Weights of a small transformer language model: 2 heads of 96, 7.14M parameters.
MLP neurons of a small language model. Each row is named by its layer, matrix (up: input weights) and neuron, and shows model dimensions 0-191. Each number is 128 + 24 x the weight over its row's rms, rounded and kept within 0 to 255. Numbers have three digits each.
After each neuron's rows, "fires on" lists the tokens most often at its 100 highest values on Wikipedia text that the model never trained on.

L2.up194:121113124126116090117144109145121129126138125095099175124157159128180123118181113102135150149085156163086089093121078122152147097160133095139082154124128127106127137091164118146137109184131113105132160115143106122154158125115119106121094153152158135119124155108113160101141153137103129120101114086164113086116138100130096165128125115116146157140155119144153120115161132178139123134121121145118113121130121094159153114078127147181179134122105100150134163050121137101148097108132111143113096143162094131126140121134090150108157119112105153143114118129122138132136113180109171118
fires on: " gr", " Gr", " Gl", " Mc", "enn", "ir"

L5.up509:108164126133164112098140104131156067097148131087126074108114165114171127171131125157110125146159129112136153168129134079093105121121126155164143088143151149166103124134104166104123154177125132135124141103162086108114132135116165154160149127126120132128177117100127120110116106121117124152129101129135146132143115126108178119126106152081121161124112151190109115096117098152153175145137101131107129141154113153100122143124135117178144129129092113144107116090130122113130074120157146104143085142134123089187127142144080124146114137088106113133113147115121113151127138145174135095
fires on: "E", "m", "t", " rep", "om", "le"

L8.up613:110106130153137164084065177120105157142152096105124132140150120129162110117186101127093166140129118137065136130107106150113135142097137135113102103131108118100114135108129096106113125157146101139157075094168124080117147139100100128148132140118120117117114133151112106179150147139120115135117121131128112151121170150145134164121140124134160143115127154124095153080176131126157140133148132100125120176152161115144135134157112106103150130096133114102173127119070138114207140109132109109145097134134144086127110122112097124135113135101134116181137142160129117182089165143117137127
fires on: "est", "ound", "ower", "at", "op"

L9.up577:121145084127162108091138110119089112092171136124087133136100147106084164155107142152104131165121150129165130159129104112144140157154101154113116122124126096095131176169169163134131137140119152101151124072140153116111116137128123155103154125132149140099181105128097116129132123170131113103147126101154087136138162147155134093133095134151119111105109136123158134121138097155117136149128168141158121126145094144129105139088154134125171151134131129140127098133135127124086123071142112139110157170078126127147111146061154190121117128157122139090115113150086138123125147123098080159
fires on: " d", "ed", "ad"

L8.up670:094117174144106148079098097127150098143151110119163159103125150162127169145135145107088146150169124115131089136098128104173117174111079075102127085140147134114154134106107148122119116094098143130134146156110165077153112116117169118082149109118184097112128142133157172130130193164142103112114107115136147124146114133166133138136153127141096112102157104135157111120117130158151126149119136110129126125145114143068105145145132130139132157127134109102137129130150147113080099124116134118178086094122161124099157167126110128143133130100145089159110127148171129130102127127113095139
fires on: " f", " of", " ", " the"

L8.up725:112169107142129150129116173085111099130127154128105132141125101160119133153086127124125172131124142161132168129131170106184100162120073117128102138128163154147114096100134125147147133128173129137101136083156164112111113125120084096126115112154144110090123113120122157113081123106099101111161102103126143133143116183082121114113125128144157152069122184145122151071124108132157117104154099144121160103129158096108150130148184130162100122134133146157100137126187107107112107141160107118145094119137170125075149138124150123141111136154125124149138141131108129149110151125127148106
fires on: "m", "il", "rit", "ut", "ol", " c"

L2.up617:125147107160159100173135114093148119135138131123159112108115171141119122121099110157108107117117133137172108095145102132122126140116102175152153131127113168120077073109174157193104122108145141137119120154101142077173137129122123119109082128137131116125100121119153144127108092100126139116079132160135130110116141081157119125154126135094121170115129130110131120091137156137154123088180126118106094139127159127151126138159151142138130145100089137128104176164132148116115114071124130134109097106134106126156174155139070157106128153197094145165132107126132105112147116124144137120
fires on: " well", "ica", " par", " Dav", "oth", "ican"

L2.up567:132166131047098163161161116141102114165109103148149135162129114102152129088158120122114113125125159119096120125110082121129122131156131135126138081166131127081123160128100148131105102176113110148118102133122111090123143099116144120138172163116139135114106150132116149122159102131117114117109133105163145122115152113120160091088166125148159140154169130114140139121158090127127095152152136153074117118114165119156139109149146113110134157133125071151091127082105147147123132135125171148117114147106110090157139105152071155133090121140153152139148128154072147163117124148141175112
fires on: "enn", " Mc", " offic", "inc", " res", "inn"

L2.up632:133109107162130073122106138082141136113149130129079124122112118136096143111122114121110129121119143146132111140149136126133132118166124124119077105115147155113093115154108108093082097138105153105102137084150108066154167154143120120142124158182139134127149152141151147160121172162126109130168161101124096118107101170117064137115139103106112175145100114107100115136161172161169106129117156112092088128147167110156153125152159122128133116093129124151123131130120115140127096137145124143118155112073112160133108175114125131151120130117142123188127140131168120089137169164149155104
fires on: "il", "ir"

L6.up598:180108159110120151119151126146095123131140144137136110171132118120126134137144140106105132126109110143156104154153084103099124166116137138130152112139091183134159114140129163151104134081083158099099104149137138070149138116127096139099138112142134068103140129154158159131136169158162128143125117103132131143144137094177101142130131153126127153136105095137146171119135122135106173076134133122154167126127114118102139098138112147156138163139141108070079085113112112082133154127131179132137130132131116082122121111069130104072115145109156165113107134144157093141110126108129134101
fires on: "-", " of", "ing", "in", "y"

L6.up458:100128136141116093105057108076119109129128145096130149162157115133121142124150144124126135061144145141100137087120140129120144120111134144113146159119113123115117068126083120129131123061120150096146137122153109145178186144133182148155140149132117141108113113115146159143140111140164099108164110158139120133169143129139113112119166133132157145113138117114108123134161123145123130149132168124144143145133168154128059106118119103103113159121122119122077089110110120123181163128150135092124141153088118132073124164125145136162106110139125115124141141167093181146089137114095129133
fires on: " as", "an", " each", "i", " by", "hen"

L9.up85:124138101148129173113113164128085152150155121127150134111088128122126149132162108114131115130116134162100130156126160105091141109104183093148151103071105091121163163119151133152122121139169150138146083149119096126127110111138104107119114120133132083111155118151145132119144139139188096146178110114149123143091138144124113108128123127138155178125154131136123135179112149097161140109148135061115147138126102135125143127153164107095146164081073081121150106098125123135155162094120104145189120151141100123111142157124127116124093122089124074165150122116127151138117122101115140124
fires on: "i", " |\n", "nd", "and", "re"

L7.up86:152166122123126129100135132109109105137134140102117100114053102110104156146151146136142131139127076143127083122117078120105178153107126093151124145151144110151107138113122120132121138120129137182119114159126110137141171134143118106135130134127152148113080121147133162170175145150110132126149129049120105166117137113157140133133147113110178140110160131127168103174118125089177132141116143147184087135132133119142110156120110124129112141120143109112153142171127140152121134186127103082058107119148155086107161098134108132105117100118126126148099149078127116145107123124105136120
fires on: "t", "g", "'", "z", "s", "ie"

L11.up158:153136124169118089121124125139129144089146125111113128135129156105138099142118087152066128112168143054127094143118148093145132152095127164142145130117121145094156158102150148153121137138094135119172135126106154146128115134145164115100099163136131126117157117099137108076120151114130112121126105122149082145134144142098162130139116138144093113138134125126115118115132108116133090123106117115210070099119126169176130155122129130133125145123110150153151141087144129132062148084140114117135129102153154129140159137131136135133111097138107103076171122156120120134192182146112146158
fires on: "ad", " t", " B", "ac", "g"

L8.up178:134116115169149097070135128089118124080150123133118148106160135110094099143110120161123140143129161138143169129132114079126126148147101141132127097116117128135151121149129120160139108139135140137102134082126168149122098116106097163099106145120068129138115110121160080133116175124156094120114112121106118172164122129183130126152130113145109098146161111138142153125154065160121099136109118127125171140162137175155106131056155110161140174085147120142122132138111108123118093082143145146106140131117118096146125148094122115081157153138160169116136142099158129165128150147143124117
fires on: "ed", "t", "-", "e"

L11.up754:136148096134125115148121122092107116114150084124149138095150138181140163154140081124123112142150132098124125174123124109160119085121073139118107167175118135120139147137108160150133077126157154095125107099132172126132112162117108113121092133130092130156155138124123107128138140135131204075168094147101113135157138151108158126093134150146083132124095114116131112104129179113125128125130111132126131161151153134094133096087106135167127167109163134158137125097169087062103158109155127142084117136146125128157147117155145105119129115123135132098132122139120091137135089088151132148
fires on: " a", "id", " ed", "ru", " reg", " p"

L6.up245:096128139089132160151119104155123122144123148088143094086132150141120123137156110134090123142095120143122107171135138158149124142129162154100104084131104097129175142133106123115108104140070166150119130127151123118125107121091158108117102153108129112149105165151137079131137108108135095161145187149080139162154113087138110174127115096162142119109110128122150134144154136122166142077116172112150126088145147125112114165122169166156069145122125163078121145137099107128135126142115154115105122146070142118133098124101154121133110145132175132184152128125110138091154129130146133141
fires on: "ren", "ers", "ards", "ians", "ies", "ars"

L11.up160:129142116109114132125104152157123133133180125130119088138122134178099107126146100131109141129158146183136100183085093157130117159133090121086112138163124144151158087096137137114119108180137096102148105143127141111097097153112133140141160133123126112128076145122180132119159135135174099129145081096123141108126158108147122113115098105158130150136153100090146141102103164107118130112123111177109112131142119113147099101173160107105162171087179143123107095096111099120131129121119196124165109101154163119146117114122121147128127147113149098165117129147158134146100104136131130117
fires on: " f", " ", " O", " sim", "er", " o"

L10.up56:102123140154132112118074148127123140072114158172130138133128157109120148154140118127163155176109118150106081130115151112131133168167090116102116175144119118124146147112127109099126107139151139153119104095134159077114127151120105163126136130114121141075101102131139174171114164127106137141131108111104124121067082140105102067100138147134141144150130152116146120088120118136164116123162112121125101085136110133168154094157149137146145144150115142130081155134132167076116150153161150121147137093105119125140130141123120139159129105108172167114070094126136142118153127103111169129
fires on: "il", ",", "4", "17", "ir", " p"

L11.up662:078130171145128142161106134081096106160125104127113133152144149119134122133121143144125117122128097130064114139117157095104163135143111118128118147095036118111104110146074116132128160141119140105120105135128131086188143172160110194128096138123109144157155135107162095139084127127151117110110151175108149155169173121110125161096135142103106104126154076141106139105143119129144156126130128174132151133138132136099107130109122088135150165120133181149130132106106147116146130110107126115137153109129081175137123129113116101129129146111118152172118151112139152141165126126125098120
fires on: " by", " at", "en", ":", "ly", "an"

L11.up69:134143101155123112159123180146089138132116153127147137127138124091141136114123142115140114149114123148115081162099090124073118084143091127135123155141102128158104168081114176125088113095113178125106110148127144133112130058091102143109122144148087121140101118117144147159131124155107136091103113155156135158133152135152120142091136122143081165122130156100177157155134123096117122109113135127128124121133172144151142121127125101129125184134154133121172142119192131152105135164153120151067122106149152122158094096114090089126139100134170145099133152120113138117112124155118136113
fires on: "t", "et", "ob", "or", "z"

L9.up252:063145118090130111137101123134126153138123121178120133113116159154161124125181097160174201135139127111071113096138124118162131148099105149116127137101083111129158145121154133154117119080126124127126107132148115129126124107120089106113120160153100114129113111106161108129152127097185126086110155120074132096143107116126152081098159109110153150131172090138175129191116109130147170115100141130129163177123112100137138112128099129165126186118110105142121132117142152158140139139110150119161122159102150143101139114134117128140087138137092117146138131136127152150139109104123116106
fires on: " to", "re", "r", "i", " by"

L11.up137:117098090145109127091154118144143170141139153120129180152146162106133160138113062116131124127095166154131138110132120162094135156111142114139109125091123095098115093112108126135146128143073124099158141142130118113110130104129100101123196099098105113161116151123152108119154100150172109155159133127168145138121107138180115110117129115171133115143139158154112102129140126139102127120087094179143124150166131104143114159088085139175092102093112138114175121124113144113110144116127114160131176140133099136155145146108124113097139096139118138134145135165172165101091127115165126104
fires on: "ing", "-", "r", "ed", "aid", "w"

L11.up347:147096131122127116131148124131126168106116133157133152178127139085138142144122119138151105189124144131137150130167083114154131130089104106083136169114120116110111139142152155145174130111126130099125155153175118138136096159093139089136136121115150109069064153128164109152157091169136106161170134105108110099143154133151103139178116077135134112147137149124085140144157116146107145105147102144143128084156133065134149105090127099168148127104109129115100114133122137116110145130136166135148111176139135114081144135091101108096136108129150147110129134106121136127131137118109102073
fires on: "-", "b", " in", "w", "eb", "in"

L10.up701:134124104132131120104175098118147123140153138116165109163144172132140130074135115122129129150134164138142074160113122132141103093162128111113116172133146115178146127104119124125179155115135139134124095103119137172163126129111096128139133127148095140110106160122131124131103138138161093109076115133117138109088124085153159103102164139114158149151155129114125107142112109156134111149142152153125161132106134142134084078169053136122096150128120083119122096103123156161135192125089160150097133122114159157114148119130084122126125121101114107110142148121135091127156103128188128087
fires on: "i", "r", "e", " de", "a", "o"

L11.up101:163146106124175135140108143145120127065127145149093117135149164129103124117116139082148146153140119162142100113142117167124108158148120171036100122116126137115162125135137113091089130145115131127106129068141145152094101115165136116152128161115153126138122125111138144131146124120158139139091111080179141161180141089138140078172103118118126125158132109085158161114141104131113106143093102151138117141125120124112114112111113104138168125142156149099094140133165118109106135125111146110101148148118093097115125125116147123118157139182100105167178154126112121133091153166131123120
fires on: " a", "ad", " S", "s", " A", "l"

L9.up228:093156069119130135147130131148118105105138137149114129172136094147146178124144126105123122138131131154131145100143135190172097127103147151164122115103135101124095148111089125161189142150119117118154089142110150138141157103152118128128118108140114125112113119119107173171128136129100141091118130119099162153101144104153130136099105152104134107087095125073201090104115090103119099105132124155128107124135145131165121133097141134149102109121081118090165140121118114162099144129181133190141142125157101124119095160138141124153129141120107140164088163110129132078144133147114126132
fires on: " F", " f", "f", " Rep", " D", " G"

L9.up197:138101106112154125091154204117044134134188125132084142162121145164153148150132132157144118161116136163087127114109156115138127174183122143105140121111111129170078104117142152089129103137130142103164104111108133146133083121096095090078127146173104124106127091135136094143151127172105122112116106146178147145107150133132138104143128139154135142162159143130130121079126096139064129110147149132160128146141112165131143109125103111129119161123120129167141134135151154152102105113154145102106113140137130130135157135113117147131162149130137087122105118130107110125103110115103120127
fires on: "or", "d", "al", "ad", " "